config.toml
n_head = 5
n_kv_head = 1
d_mlp = 192
init_std_up = 0.0397
lr_mult_o = 4.0
batch_tokens = [16384, 32768, 49152]
steps = 3584
MLP neurons of a small language model. Each row is named by its layer, matrix (gate and up: input weights) and neuron, and shows model dimensions 64-159. Each number is 200 + 40 x the weight over its row's rms, rounded and kept within 0 to 999. A neuron's up and down rows have the sign that makes its largest values positive.
After each neuron's rows, "fires after" lists the tokens most often just before its 100 highest values on Wikipedia text that the model never trained on. A number after a token or word is its count.

L3.gate96,269,191,193,123,212,224,175,192,146,179,131,257,193,219,208,179,187,215,179,241,272,217,186,225,168,294,148,247,274,177,189,167,220,137,164,210,214,136,173,232,188,213,177,170,182,178,194,177,241,318,249,136,147,212,167,225,151,172,201,208,200,203,136,244,176,277,239,149,172,253,238,248,200,224,197,227,231,203,205,102,191,190,152,231,234,225,189,229,197,285,178,209,244,216,201,121
L3.up96,260,199,229,200,267,261,186,257,159,192,165,247,286,175,179,213,197,188,165,283,207,181,100,191,204,241,168,205,207,168,175,194,207,96,182,207,235,171,165,199,131,182,194,168,240,176,181,199,259,237,211,169,219,120,202,235,261,205,223,149,152,136,202,190,247,222,189,155,240,204,186,217,132,205,195,223,292,248,158,132,194,164,112,205,276,227,197,190,246,244,153,214,228,232,175,194
fires after: " " 28, "v" 15, " F" 13, " t" 11, " d" 10, " f" 5

L10.gate94,209,165,256,274,218,192,156,196,123,135,151,291,220,169,242,182,279,204,188,248,198,210,171,190,284,189,175,195,192,279,236,219,118,215,252,202,190,161,206,252,185,114,136,242,222,259,238,161,222,194,259,200,226,182,217,167,267,200,204,210,163,221,202,130,157,250,210,195,170,171,224,213,206,242,181,175,250,158,212,191,217,215,246,274,187,171,176,187,227,169,225,225,203,173,168,230
L10.up94,241,252,184,174,210,227,110,207,142,172,267,149,235,165,161,198,176,188,179,219,270,214,204,226,232,208,202,153,159,178,197,205,203,225,167,137,175,136,182,224,185,198,219,176,237,219,212,187,154,188,172,147,209,231,283,193,217,173,239,283,219,254,251,191,257,257,218,206,180,180,196,167,166,216,156,163,284,186,175,238,263,142,191,198,181,173,290,152,244,198,156,243,193,155,131,236
fires after: " p" 19, "ang" 18, " h" 13, " ch" 10, " " 8, " s" 4

L10.gate6,161,204,224,168,218,233,270,182,215,186,166,147,161,193,167,202,143,245,240,208,225,145,239,177,248,108,237,134,167,102,229,185,256,267,218,274,198,169,212,225,202,126,216,171,152,146,188,172,178,193,220,211,191,196,169,212,212,224,169,288,189,177,207,240,225,166,251,183,240,220,190,236,200,178,229,210,202,177,288,252,162,180,182,217,182,165,161,163,194,237,216,184,181,224,207,77
L10.up6,234,191,264,265,220,252,241,197,205,173,208,207,194,207,198,245,173,229,179,203,192,222,168,220,207,187,250,163,196,192,179,181,222,273,252,220,137,221,226,200,237,169,183,153,184,165,123,215,235,257,240,133,177,199,148,198,333,209,162,206,156,142,239,208,232,174,204,124,189,250,226,199,177,233,252,158,204,184,210,225,203,232,222,110,172,194,140,270,166,103,134,233,189,229,202,190
fires after: "ab" 19, " f" 12, " p" 11, "-" 6, "ing" 4

L10.gate19,192,187,135,183,287,242,197,180,185,173,218,201,288,194,247,167,250,237,182,191,231,250,156,204,152,236,212,199,204,181,247,200,180,178,192,152,263,169,168,241,122,224,142,166,142,199,196,137,230,209,273,184,287,170,161,231,153,258,184,150,255,158,246,206,231,223,127,174,221,223,200,221,159,187,192,248,189,219,188,199,191,195,197,214,246,188,282,226,182,208,165,161,246,120,237,208
L10.up19,193,189,210,218,181,247,174,190,190,110,221,136,273,192,232,128,221,272,271,151,218,194,103,236,169,183,199,222,206,211,205,237,73,190,217,247,257,177,234,236,174,233,245,200,127,151,246,216,188,178,157,161,245,219,194,199,219,226,245,196,217,209,177,224,184,195,283,202,136,217,253,170,200,157,173,145,204,240,206,114,157,192,185,133,204,141,255,239,248,213,205,248,179,179,149,200
fires after: " ex" 29, "x" 8, " r" 8, "cc" 7, "p" 5, "r" 5

L5.gate150,246,150,269,229,195,252,257,259,216,275,153,186,236,206,209,206,215,145,181,214,153,237,123,169,230,148,250,176,213,249,127,158,191,180,170,252,257,195,178,227,291,162,81,190,214,123,204,246,261,200,211,180,184,160,168,205,244,198,185,206,194,205,108,176,243,198,253,185,242,170,191,195,206,195,195,194,207,174,194,223,175,150,195,183,238,194,203,224,210,208,243,172,191,231,181,239
L5.up150,294,195,273,298,148,251,293,272,224,297,155,162,228,210,205,216,242,241,238,195,248,230,244,211,225,240,207,136,150,265,108,221,220,179,178,169,183,131,227,209,236,172,134,179,223,178,180,187,166,207,229,152,124,177,215,192,141,208,167,218,165,210,193,219,205,190,256,227,220,247,279,216,214,190,159,237,190,220,200,194,177,118,204,186,251,164,239,261,159,206,164,179,206,240,180,189
fires after: " H" 27, " h" 16, " B" 13, " b" 11, "B" 10, " m" 6

L9.gate170,273,166,183,262,138,177,211,145,186,173,195,171,213,96,228,163,225,202,155,196,227,219,226,211,200,219,281,198,232,201,161,209,182,195,152,154,156,86,229,235,169,162,204,187,170,176,226,221,259,182,213,197,236,275,223,173,209,127,201,222,176,251,168,155,120,145,165,262,193,194,152,226,164,216,184,175,260,187,213,245,187,217,273,227,175,253,214,245,184,209,212,185,164,184,239,283
L9.up170,193,228,165,218,195,241,232,149,181,191,239,132,227,142,225,201,241,197,218,199,219,192,196,163,165,167,294,199,191,192,221,158,202,169,133,253,188,168,197,232,200,232,167,231,177,160,220,245,211,132,133,219,202,213,273,259,222,194,154,205,189,219,179,201,166,152,217,154,241,143,170,194,157,233,186,140,166,169,196,126,201,278,243,217,202,199,169,278,188,161,193,228,156,181,236,196
fires after: " he" 16, " w" 12, " us" 10, " loc" 5, " is" 5, " rele" 5

L7.gate122,187,125,136,201,209,190,236,195,175,171,174,186,202,182,217,219,187,201,204,248,226,276,182,235,188,218,192,244,250,202,204,209,122,168,221,174,212,168,216,240,163,192,183,109,126,235,188,109,141,204,196,179,212,207,183,185,240,230,230,187,179,230,184,223,289,197,221,204,219,222,168,132,191,138,228,252,180,131,206,202,122,144,153,193,116,186,196,135,148,238,148,240,193,183,152,152
L7.up122,233,131,199,269,233,185,197,197,215,140,295,261,154,101,171,238,220,205,210,222,207,189,164,194,161,132,251,285,222,229,239,263,232,162,199,185,234,256,222,198,125,189,241,173,174,183,159,121,238,204,206,49,183,223,196,220,211,195,244,156,243,172,167,215,219,204,172,178,201,257,207,225,225,237,150,208,177,200,279,300,211,192,135,254,155,199,169,237,164,221,159,147,261,228,160,148
fires after: " r" 35, " S" 23, " " 22, " B" 5, " R" 4, "S" 4

L3.gate76,162,274,245,193,201,169,224,178,168,139,184,161,221,135,221,169,191,179,282,242,224,170,211,138,100,195,172,207,233,193,235,132,175,197,122,209,177,147,241,287,172,226,182,197,184,230,200,200,188,160,191,294,236,209,152,230,151,223,175,222,181,97,161,186,139,190,150,206,202,178,192,188,198,234,197,209,218,231,236,250,228,128,248,193,204,176,250,286,145,181,140,237,207,183,235,257
L3.up76,167,205,120,197,204,220,184,180,201,272,208,249,205,160,179,118,151,129,245,183,178,167,187,173,224,243,213,141,231,234,256,213,243,192,208,218,209,187,225,171,223,124,137,219,120,205,217,219,189,185,238,204,183,208,165,142,172,262,202,212,257,130,218,237,192,190,189,209,172,220,185,256,264,189,230,142,128,186,185,230,199,169,232,193,273,275,177,194,179,213,220,190,200,219,252,217
fires after: "3" 21, "2" 18, "4" 17, "5" 9, "0" 8, "," 5

L10.gate81,155,263,262,249,194,246,215,155,177,148,198,249,251,146,207,169,193,145,167,187,213,238,208,241,152,266,237,137,214,233,224,182,91,259,245,148,188,151,207,164,144,150,231,125,207,125,246,189,192,224,270,198,193,230,229,217,295,202,137,134,241,161,194,231,195,217,192,194,164,217,238,133,217,166,149,161,206,230,206,247,174,156,275,175,228,194,213,245,189,212,191,130,217,195,275,260
L10.up81,189,267,187,201,225,206,192,202,238,189,196,214,175,210,153,207,145,195,252,131,188,237,183,181,235,261,206,182,297,183,241,142,216,231,228,274,173,219,145,193,177,213,168,231,165,172,172,213,213,242,277,205,75,232,251,261,212,191,161,237,238,235,239,156,132,161,134,210,296,205,191,156,169,131,230,136,183,205,163,213,197,102,171,231,172,174,235,246,197,179,129,170,238,209,184,219
fires after: " m" 13, "," 12, " or" 10, " pro" 9, " and" 4, " s" 4

L7.gate5,199,233,170,181,240,217,203,178,187,199,198,213,218,180,247,247,200,82,210,172,317,222,144,152,154,186,186,191,212,201,129,221,159,212,222,231,162,197,166,136,207,211,213,196,240,205,226,179,153,222,194,212,319,244,218,175,213,231,196,142,171,136,221,193,192,278,163,133,170,261,123,173,197,212,249,188,213,266,170,220,140,183,214,211,173,237,177,163,201,197,205,196,120,179,174,200
L7.up5,168,216,104,227,219,243,175,186,278,219,167,229,189,181,168,253,133,166,164,250,195,165,164,100,200,229,242,239,192,211,212,195,235,140,187,172,223,230,223,220,205,171,184,227,185,137,222,230,178,194,190,183,273,230,175,152,189,176,197,276,200,174,160,232,171,188,215,174,200,231,157,257,120,210,188,175,191,167,202,241,270,258,162,194,160,204,243,197,169,160,226,207,271,238,224,198
fires after: " " 29, ")" 15, "'" 6, "s" 5, "ale" 4

L10.gate153,225,168,197,197,182,186,181,218,265,142,171,258,190,233,254,201,252,192,126,204,229,226,210,244,227,143,123,214,192,178,180,207,180,205,218,257,270,184,192,239,188,162,146,201,280,175,172,181,200,227,132,259,256,205,164,143,268,211,167,206,167,195,225,173,146,254,264,68,248,203,225,205,211,158,195,128,155,148,162,248,225,184,223,212,196,234,274,195,229,184,209,235,245,148,212,260
L10.up153,214,137,121,259,174,190,192,263,189,110,192,177,239,196,313,178,227,186,198,192,123,182,246,225,214,257,203,179,183,177,318,208,144,228,165,176,208,234,197,214,191,199,191,238,218,189,210,222,197,197,159,159,209,168,252,202,220,170,278,215,207,252,195,257,126,195,242,274,203,257,244,215,234,156,145,167,133,140,216,176,180,127,218,192,180,159,151,248,153,224,273,274,200,164,132,122
fires after: "f" 23, "n" 9, " f" 8, "arl" 6, "pr" 6, " t" 5

L10.gate48,224,245,219,238,131,131,268,202,161,240,170,284,184,173,236,220,232,193,194,201,258,185,197,229,214,240,198,225,138,205,240,185,252,235,211,124,275,194,191,205,204,164,202,239,250,300,204,216,171,167,159,264,234,251,198,179,233,190,167,142,205,142,161,191,242,201,178,161,231,202,276,246,224,155,201,115,170,206,212,228,199,193,192,178,259,221,172,322,221,172,217,226,209,126,192,246
L10.up48,210,234,148,264,295,160,264,197,128,195,200,262,189,181,220,178,220,203,161,264,171,219,209,207,164,122,195,204,246,127,159,240,218,174,141,276,164,193,241,198,172,159,285,234,160,183,203,160,175,229,222,139,156,140,239,160,181,194,218,200,192,189,229,245,267,200,235,274,213,193,145,235,114,190,227,217,260,159,330,256,165,195,221,189,169,172,269,247,200,207,200,190,274,171,238,245
fires after: " a" 27, " " 18, "ec" 14, " A" 8, " d" 5, " sy" 5

L5.gate15,223,139,282,117,199,259,211,211,161,217,176,165,201,192,188,179,188,135,236,208,239,183,161,280,213,211,233,133,171,159,264,105,293,157,151,175,215,171,173,212,145,308,261,182,214,226,207,196,176,184,233,191,247,193,255,210,245,203,200,148,229,175,180,177,129,155,236,153,202,215,235,219,210,167,183,229,196,246,250,180,213,185,274,194,175,166,200,208,220,224,223,216,211,124,164,221
L5.up15,179,163,171,249,204,285,214,233,202,199,166,163,261,232,204,171,207,201,179,205,258,183,203,264,226,171,264,187,218,203,173,190,198,234,207,215,194,223,144,269,198,152,191,128,171,144,169,295,212,190,155,229,215,181,248,187,195,192,185,174,160,148,315,201,233,208,189,157,137,135,231,232,209,227,213,198,195,226,189,254,214,138,221,276,211,238,127,201,201,161,160,249,213,216,168,259
fires after: " f" 46, "qu" 7, " N" 7, "v" 7, " D" 5, " F" 4

L8.gate46,214,155,196,241,230,237,212,223,203,189,149,198,196,189,179,151,229,184,186,183,239,231,196,273,260,202,203,216,188,227,165,160,180,218,232,168,128,133,211,164,276,238,233,194,155,235,196,184,200,210,242,222,265,149,145,68,224,235,157,204,258,174,235,147,157,305,220,202,142,195,236,165,169,196,231,177,212,209,196,154,217,179,116,193,173,163,145,196,201,303,176,154,133,134,221,280
L8.up46,211,244,257,175,128,223,139,204,223,213,114,212,175,275,198,168,251,161,189,272,199,189,94,200,150,245,207,181,223,226,266,223,253,228,207,197,200,169,173,206,214,173,210,122,197,266,241,166,272,294,204,186,195,157,176,142,277,188,212,235,169,147,247,160,168,189,222,182,193,164,198,116,191,250,155,164,180,205,255,183,209,165,168,207,219,183,161,202,296,212,180,159,172,256,178,253
fires after: " c" 19, " m" 17, " h" 13, " s" 11, "ly" 4

L9.gate16,205,159,196,181,178,257,200,215,166,183,219,212,202,116,169,163,206,209,205,225,189,218,201,132,197,214,242,108,235,157,222,179,168,191,133,220,155,231,231,195,236,233,161,281,184,205,148,156,184,139,220,178,151,174,173,198,190,173,185,203,178,118,254,207,196,117,239,195,193,254,241,212,229,219,178,209,169,131,152,196,183,202,153,233,220,193,165,253,228,244,216,162,173,161,159,213
L9.up16,241,251,235,183,183,197,168,209,196,180,261,228,242,195,247,156,181,166,238,192,207,192,135,178,169,171,148,190,175,199,190,210,216,193,171,240,153,188,220,179,227,162,310,187,134,263,208,175,189,300,198,179,196,177,174,176,83,210,204,207,186,225,194,240,230,153,219,194,231,197,268,236,200,145,91,189,218,200,158,188,201,230,129,258,266,136,236,189,190,155,206,273,124,205,162,219
fires after: "e" 27, " ch" 13, " l" 11, " Ch" 7, "ch" 6, " sec" 6

L5.gate28,193,264,230,257,209,192,191,209,165,258,210,219,238,165,197,267,157,239,196,244,175,178,123,141,265,260,209,179,185,231,209,191,218,227,192,186,195,212,250,161,191,233,188,207,225,256,186,187,197,225,177,166,244,195,129,201,150,232,136,218,222,256,241,208,231,153,203,195,192,204,246,77,186,245,194,209,180,152,157,196,193,249,162,199,214,219,134,188,195,258,230,186,152,149,201,204
L5.up28,147,283,189,214,174,217,250,199,170,194,107,174,224,207,244,267,194,147,210,158,248,233,179,105,202,151,231,218,199,233,177,119,164,220,160,228,229,247,227,187,199,210,205,237,181,201,189,130,258,148,297,214,201,147,235,115,167,220,135,222,180,183,231,175,172,258,240,189,187,163,213,151,221,250,177,179,189,223,154,232,214,242,164,188,203,214,188,300,167,217,184,180,200,170,226,243
fires after: "\n" 96

L10.gate112,177,266,216,238,182,166,197,230,191,186,197,230,233,281,230,159,203,245,201,175,115,125,201,176,222,149,203,130,152,242,126,160,234,150,174,235,218,199,223,243,268,180,149,168,183,143,219,206,229,235,201,172,182,195,122,201,220,186,204,149,278,215,133,242,214,253,250,231,183,195,189,230,187,244,250,196,164,234,218,242,218,231,122,176,265,231,161,203,112,224,175,135,223,232,220,154
L10.up112,202,201,204,256,267,197,189,223,207,220,183,168,179,163,194,216,266,237,187,221,227,222,291,152,190,161,274,170,84,142,194,207,188,239,188,227,139,215,290,178,216,245,251,222,174,220,164,175,183,197,138,288,123,226,150,142,207,239,187,278,218,213,199,162,196,188,192,215,248,181,136,231,237,163,221,199,193,232,217,174,179,271,254,188,185,193,180,228,232,199,183,159,167,214,205,189
fires after: " h" 12, " b" 12, " pol" 10, " sy" 9, "y" 8, "h" 8

L5.gate63,280,124,194,193,221,209,225,159,295,171,155,245,132,229,216,242,178,168,197,196,173,189,184,223,229,164,252,147,228,221,173,245,207,276,137,169,164,194,243,187,170,204,208,170,265,214,214,241,208,244,241,173,259,283,251,214,173,166,243,201,161,174,141,180,188,162,218,211,214,236,234,183,228,167,205,223,204,194,209,230,182,157,199,249,246,120,157,162,202,167,157,238,177,223,226,248
L5.up63,242,214,236,187,247,202,172,141,255,170,221,195,129,236,203,177,116,228,178,192,255,210,174,221,203,189,221,247,224,207,181,207,209,175,140,276,193,169,218,168,141,193,228,221,230,189,216,148,140,212,256,203,123,138,200,231,278,197,199,214,261,246,158,158,228,226,307,263,118,233,184,288,236,230,116,223,186,169,231,240,259,191,185,286,139,185,201,223,237,191,197,190,122,210,245,217
fires after: " F" 16, " w" 16, " M" 11, "a" 11, " W" 8, "f" 8

L8.gate81,145,183,273,250,190,187,221,255,216,194,142,218,133,203,170,168,236,270,212,279,207,168,186,215,190,156,257,231,173,180,159,129,258,189,226,168,221,153,251,191,171,194,284,257,254,224,252,182,139,242,222,183,178,216,270,244,212,269,149,211,209,201,271,248,139,115,137,223,217,124,189,257,212,255,170,168,233,229,128,237,238,113,178,280,210,206,192,267,234,165,205,227,212,141,125,213
L8.up81,105,196,194,195,205,210,149,164,154,248,164,280,155,186,184,170,171,225,121,195,331,194,229,167,227,198,203,200,170,201,222,165,187,152,190,144,131,233,225,191,243,228,153,261,205,261,169,224,230,226,262,207,290,179,232,224,141,161,217,217,227,223,257,200,209,203,185,222,246,154,235,208,209,253,201,185,174,213,203,243,217,215,231,204,228,232,232,283,217,226,160,265,225,122,180,245
fires after: "ar" 16, " B" 14, "ra" 11, "T" 9, " W" 6, "h" 5

L7.gate82,147,176,250,180,163,191,188,248,242,208,125,132,197,270,199,182,151,285,247,221,140,146,250,205,188,181,293,243,271,236,175,174,230,230,161,197,182,235,193,143,215,257,194,197,163,194,205,100,174,182,230,206,186,148,169,247,310,195,223,149,241,240,143,246,211,166,138,181,191,215,188,188,191,214,150,179,157,222,169,236,202,188,172,213,232,303,244,177,117,198,208,174,117,203,202,232
L7.up82,228,204,170,216,181,210,197,154,219,290,201,223,231,193,170,221,143,206,204,112,167,179,191,171,174,183,200,225,268,182,178,176,161,280,262,192,239,194,209,244,240,185,221,185,232,228,234,199,213,229,150,240,235,259,232,181,238,251,258,288,236,204,226,192,188,228,166,179,188,115,84,174,222,256,189,179,164,179,258,117,188,198,277,201,149,229,221,226,140,206,119,171,175,162,267,217
fires after: " re" 30, " off" 12, " bec" 11, " part" 10, " o" 5, " p" 4

L3.gate56,245,210,195,229,234,248,180,230,235,213,226,213,139,141,148,230,199,189,236,231,192,264,261,206,120,190,227,126,195,253,169,209,136,171,213,157,210,149,221,226,190,146,193,154,159,259,214,164,134,220,147,150,208,186,241,185,188,168,196,168,220,172,209,192,188,164,161,165,232,175,271,173,232,161,223,207,140,158,247,178,158,220,163,210,219,178,84,266,227,168,162,195,220,190,259,324
L3.up56,172,205,186,246,270,239,96,167,249,207,179,230,159,140,215,139,173,156,199,234,175,260,266,188,247,201,272,231,187,181,196,206,171,126,223,187,227,183,195,202,213,191,144,191,198,220,151,130,182,218,271,200,229,249,287,221,149,234,187,246,207,216,175,163,195,170,235,149,201,171,179,120,205,213,162,201,237,219,152,237,205,151,169,190,132,112,184,172,164,228,273,199,209,211,249,238
fires after: " e" 30, "ort" 13, " E" 8, " L" 8

L8.gate91,175,252,151,166,176,219,196,182,183,192,193,249,221,202,223,70,155,243,212,181,241,252,243,199,181,194,264,250,225,156,159,197,177,212,244,229,202,214,151,206,205,193,186,216,155,222,122,198,214,229,218,154,183,152,291,220,163,189,94,174,170,185,200,226,193,231,169,172,194,220,198,176,197,263,269,223,170,183,192,214,192,238,257,220,192,205,268,151,236,114,262,132,275,232,189,198
L8.up91,194,209,121,176,209,231,223,147,245,157,195,148,237,203,163,310,211,191,218,150,183,206,191,183,242,182,231,217,191,252,213,188,227,224,180,283,223,238,159,210,182,147,137,193,252,276,159,161,167,225,92,147,209,237,111,190,274,184,187,188,252,209,228,202,272,261,139,174,184,192,114,238,189,210,188,226,229,244,193,257,198,253,208,150,171,176,127,221,166,196,149,223,247,213,137,186
fires after: " I" 39, " D" 7, " T" 7, " H" 6, "D" 5

L4.gate65,271,205,187,198,180,148,216,282,217,138,169,178,117,146,156,143,223,163,140,217,161,265,228,208,119,265,219,217,228,217,207,186,194,216,201,163,183,171,270,261,246,237,281,142,194,175,240,159,132,243,198,190,184,180,182,195,237,174,251,241,208,287,196,240,205,152,246,243,147,186,202,225,232,167,158,217,212,207,234,182,217,165,217,148,109,221,128,193,221,250,215,213,166,237,254,226
L4.up65,171,262,179,226,147,239,252,182,228,197,163,214,182,229,152,149,179,237,237,210,228,257,298,178,213,275,264,113,97,246,159,236,208,153,235,197,193,150,226,187,185,176,217,168,252,200,224,259,171,199,209,212,243,178,214,224,137,159,205,189,271,215,202,165,192,155,194,272,227,242,195,166,172,258,171,234,253,214,155,211,243,180,227,234,198,179,208,173,128,148,155,182,170,157,170,170
fires after: " G" 26, " B" 23, " t" 14, " W" 10, " w" 8, " g" 7

L4.gate53,235,216,186,161,86,146,151,202,180,230,280,189,206,231,166,132,254,285,265,160,217,162,223,225,181,112,201,177,230,134,219,165,275,252,165,216,161,205,192,180,140,258,194,233,216,164,174,214,225,236,124,205,153,221,137,254,249,196,225,165,168,218,255,221,150,155,112,141,200,230,232,253,181,168,246,261,208,218,240,198,140,163,141,269,185,219,224,191,247,211,190,154,164,211,207,213
L4.up53,228,261,243,209,187,207,194,190,195,180,212,243,230,228,218,188,143,190,197,185,244,176,277,283,182,221,188,191,136,184,236,208,150,236,118,239,217,168,213,222,149,215,263,190,261,149,99,260,136,162,171,196,207,172,243,261,252,225,243,187,174,157,235,100,268,202,267,125,230,210,218,188,192,208,221,181,192,273,259,173,175,143,172,134,262,125,184,270,199,247,148,192,126,264,169,190
fires after: "em" 30, " 201" 11, " 199" 5, "tern" 5, " 197" 4

L5.gate91,180,204,186,200,153,167,178,192,201,261,253,211,103,207,191,109,227,180,163,154,235,185,221,203,254,253,196,213,199,224,168,148,173,245,224,150,163,216,148,214,149,124,291,200,181,267,199,238,267,146,211,193,197,188,255,162,234,190,268,251,235,260,222,249,190,186,188,149,162,207,254,135,174,190,144,141,187,202,131,173,197,259,268,141,245,213,196,241,218,173,230,217,177,175,214,176
L5.up91,233,221,226,246,201,161,223,175,182,242,171,179,251,200,264,226,259,224,205,207,165,147,151,186,171,213,168,180,191,172,205,223,242,206,157,147,261,188,205,299,211,190,210,170,245,189,148,184,236,152,219,275,174,240,187,227,226,192,250,166,142,190,214,200,144,253,221,179,186,249,173,150,159,228,170,251,187,136,206,228,169,248,191,274,229,194,179,213,158,131,224,230,165,264,146,304
fires after: "res" 22, "g" 8, "fer" 7, "r" 7, " m" 6

L7.gate73,221,213,183,207,240,274,172,121,210,106,212,211,234,225,231,184,206,132,248,225,222,195,184,154,157,123,206,190,210,197,181,237,189,251,186,192,193,186,208,154,174,244,228,162,169,198,204,274,250,207,189,171,226,223,217,160,173,155,230,207,219,238,255,245,168,245,236,95,154,211,185,124,206,178,202,168,147,218,171,183,130,172,187,203,233,243,214,228,172,130,118,230,216,306,191,225
L7.up73,215,142,192,214,216,240,199,221,178,231,188,176,263,184,258,263,181,182,248,182,236,162,243,115,259,262,201,170,208,222,183,155,301,210,212,292,254,223,234,204,201,262,161,192,183,246,98,201,228,186,181,219,180,229,206,187,170,168,229,161,193,227,186,137,152,179,180,156,189,172,165,211,162,271,224,183,201,161,218,165,167,158,212,163,143,197,200,193,222,209,132,149,89,216,230,237
fires after: " s" 22, " kn" 15, " w" 14, "eb" 6, " com" 5, " m" 5

L5.gate5,231,217,197,202,130,171,250,191,210,112,149,202,162,209,206,204,195,195,263,169,184,150,215,214,235,230,211,174,212,220,212,217,205,134,228,248,191,233,175,246,222,219,200,223,181,223,283,216,166,213,221,275,228,158,205,219,202,115,165,154,193,199,194,176,188,194,239,178,107,198,270,121,183,247,242,226,133,214,130,248,195,233,275,196,230,246,226,229,189,217,199,219,161,142,175,221
L5.up5,235,234,238,235,189,139,155,194,206,173,187,189,189,129,185,266,187,246,147,259,182,222,251,232,188,181,248,330,130,271,192,217,251,172,163,264,229,204,233,175,192,183,198,256,175,239,191,234,112,146,225,158,232,177,219,132,171,150,258,185,200,204,199,219,148,179,173,248,201,184,194,172,188,184,204,166,172,174,315,204,232,144,211,186,162,218,177,129,183,229,215,149,174,230,209,269
fires after: " R" 42, " r" 24, "R" 9, " E" 7, " e" 4

L5.gate54,240,171,245,232,224,184,203,172,231,185,282,176,144,128,226,213,188,183,126,264,174,244,203,236,187,197,143,188,196,183,284,200,177,203,118,168,159,251,231,264,222,174,198,214,136,209,229,220,225,219,190,88,232,193,111,175,194,188,165,195,237,211,157,222,243,211,214,167,203,185,169,192,144,295,254,254,192,288,204,210,169,175,254,188,198,166,217,204,269,224,145,183,224,203,257,232
L5.up54,242,184,137,261,188,263,212,199,237,181,175,166,223,233,189,269,167,249,240,208,164,231,160,214,184,272,209,206,223,197,199,237,239,275,269,178,198,222,252,287,202,175,291,149,151,252,252,162,217,201,165,159,220,96,180,159,234,278,210,177,145,166,203,118,192,202,180,234,221,169,179,222,179,216,222,217,260,135,180,197,202,231,177,148,146,259,306,149,197,250,224,161,182,216,225,124
fires after: " p" 30, " d" 18, " D" 9, "r" 4, " r" 4

L5.gate46,166,213,249,216,184,172,193,130,181,252,130,200,251,151,239,214,266,198,171,248,237,196,251,213,222,133,188,167,205,175,159,209,226,236,259,245,243,198,267,194,175,162,262,110,152,75,231,216,217,197,188,143,278,205,167,283,208,227,165,112,160,234,210,172,177,205,224,204,208,217,255,190,228,140,227,232,171,149,187,156,198,236,193,220,135,233,195,210,203,118,151,184,216,228,206,243
L5.up46,181,187,198,229,182,171,251,137,207,325,229,114,263,195,163,148,212,167,193,196,217,199,197,245,252,237,187,192,186,190,205,183,127,185,210,179,192,225,215,209,148,131,197,221,139,154,230,214,222,150,190,159,184,232,172,207,222,227,163,174,234,175,303,177,182,163,165,204,177,124,288,148,175,151,156,256,207,197,204,185,225,306,205,98,254,279,173,187,266,278,236,204,178,240,193,223
fires after: " S" 11, " W" 11, "rans" 10, " de" 10, "h" 8, " he" 8

L3.gate34,215,227,127,206,78,205,203,237,188,228,270,191,196,171,200,188,227,164,224,153,190,118,225,195,129,193,199,281,300,248,206,217,186,164,247,249,192,144,239,209,248,212,130,275,230,192,217,225,202,104,216,197,119,201,166,195,177,276,235,162,156,263,217,228,261,181,182,139,225,198,218,164,182,152,205,218,201,99,222,151,201,214,308,199,255,236,187,186,202,203,222,158,245,256,162,164
L3.up34,218,259,174,180,279,210,258,151,168,170,266,209,143,106,198,154,148,152,213,174,245,142,232,182,162,247,244,178,162,234,195,212,156,154,260,117,166,238,198,205,192,232,234,232,182,213,274,202,182,183,128,225,187,204,144,212,219,229,210,221,188,277,137,160,211,216,216,250,187,170,200,173,228,159,244,181,226,263,153,167,162,163,208,233,163,129,143,214,160,218,216,227,178,178,211,254
fires after: " (" 45, " |" 22, "–" 8, ":" 6, "-" 4

L8.gate149,189,171,220,101,133,118,135,158,187,204,224,216,306,221,192,270,184,202,202,168,163,192,185,154,290,191,203,239,173,196,280,227,138,182,148,207,194,203,178,210,156,151,231,176,197,255,227,195,196,243,199,190,224,211,235,173,230,274,132,183,163,195,234,165,167,150,246,246,199,261,153,250,279,233,224,158,161,172,210,149,270,206,203,215,241,264,194,253,216,141,176,210,145,183,158,249
L8.up149,238,213,100,229,166,199,241,121,231,183,174,211,191,203,277,167,153,139,252,131,211,208,182,125,124,167,218,227,213,255,226,230,167,212,257,186,205,173,232,131,198,196,230,182,152,198,176,206,258,213,199,193,174,165,174,214,157,216,229,104,181,183,249,295,240,225,209,221,185,323,251,181,125,138,191,131,217,241,230,247,132,250,170,225,249,194,183,219,216,213,150,214,162,200,186,146
fires after: "l" 17, "es" 11, "o" 9, "an" 5, "in" 5, "ans" 4

L5.gate96,265,190,252,203,150,204,289,114,236,234,83,314,156,232,217,212,150,228,197,256,231,180,205,121,190,232,260,266,208,245,202,204,211,237,183,199,165,197,221,200,223,194,180,151,219,219,220,121,206,193,195,181,143,181,171,250,125,216,176,194,186,228,262,222,214,148,227,173,229,222,172,236,150,237,141,185,265,241,168,218,262,223,178,141,253,146,222,221,205,182,207,173,191,205,167,218
L5.up96,132,201,262,263,196,213,230,233,164,211,203,230,148,151,171,268,196,237,264,217,153,173,223,138,142,230,159,214,203,138,250,202,192,246,144,172,220,173,202,195,198,215,157,196,234,174,118,201,216,141,177,187,255,155,198,183,184,276,233,147,199,169,120,233,221,174,208,202,248,199,173,260,161,198,194,228,286,183,189,179,188,208,202,269,189,268,187,154,219,216,206,280,178,150,174,204
fires after: "19" 21, " W" 14, "h" 12, " w" 11, " 18" 10, " sp" 9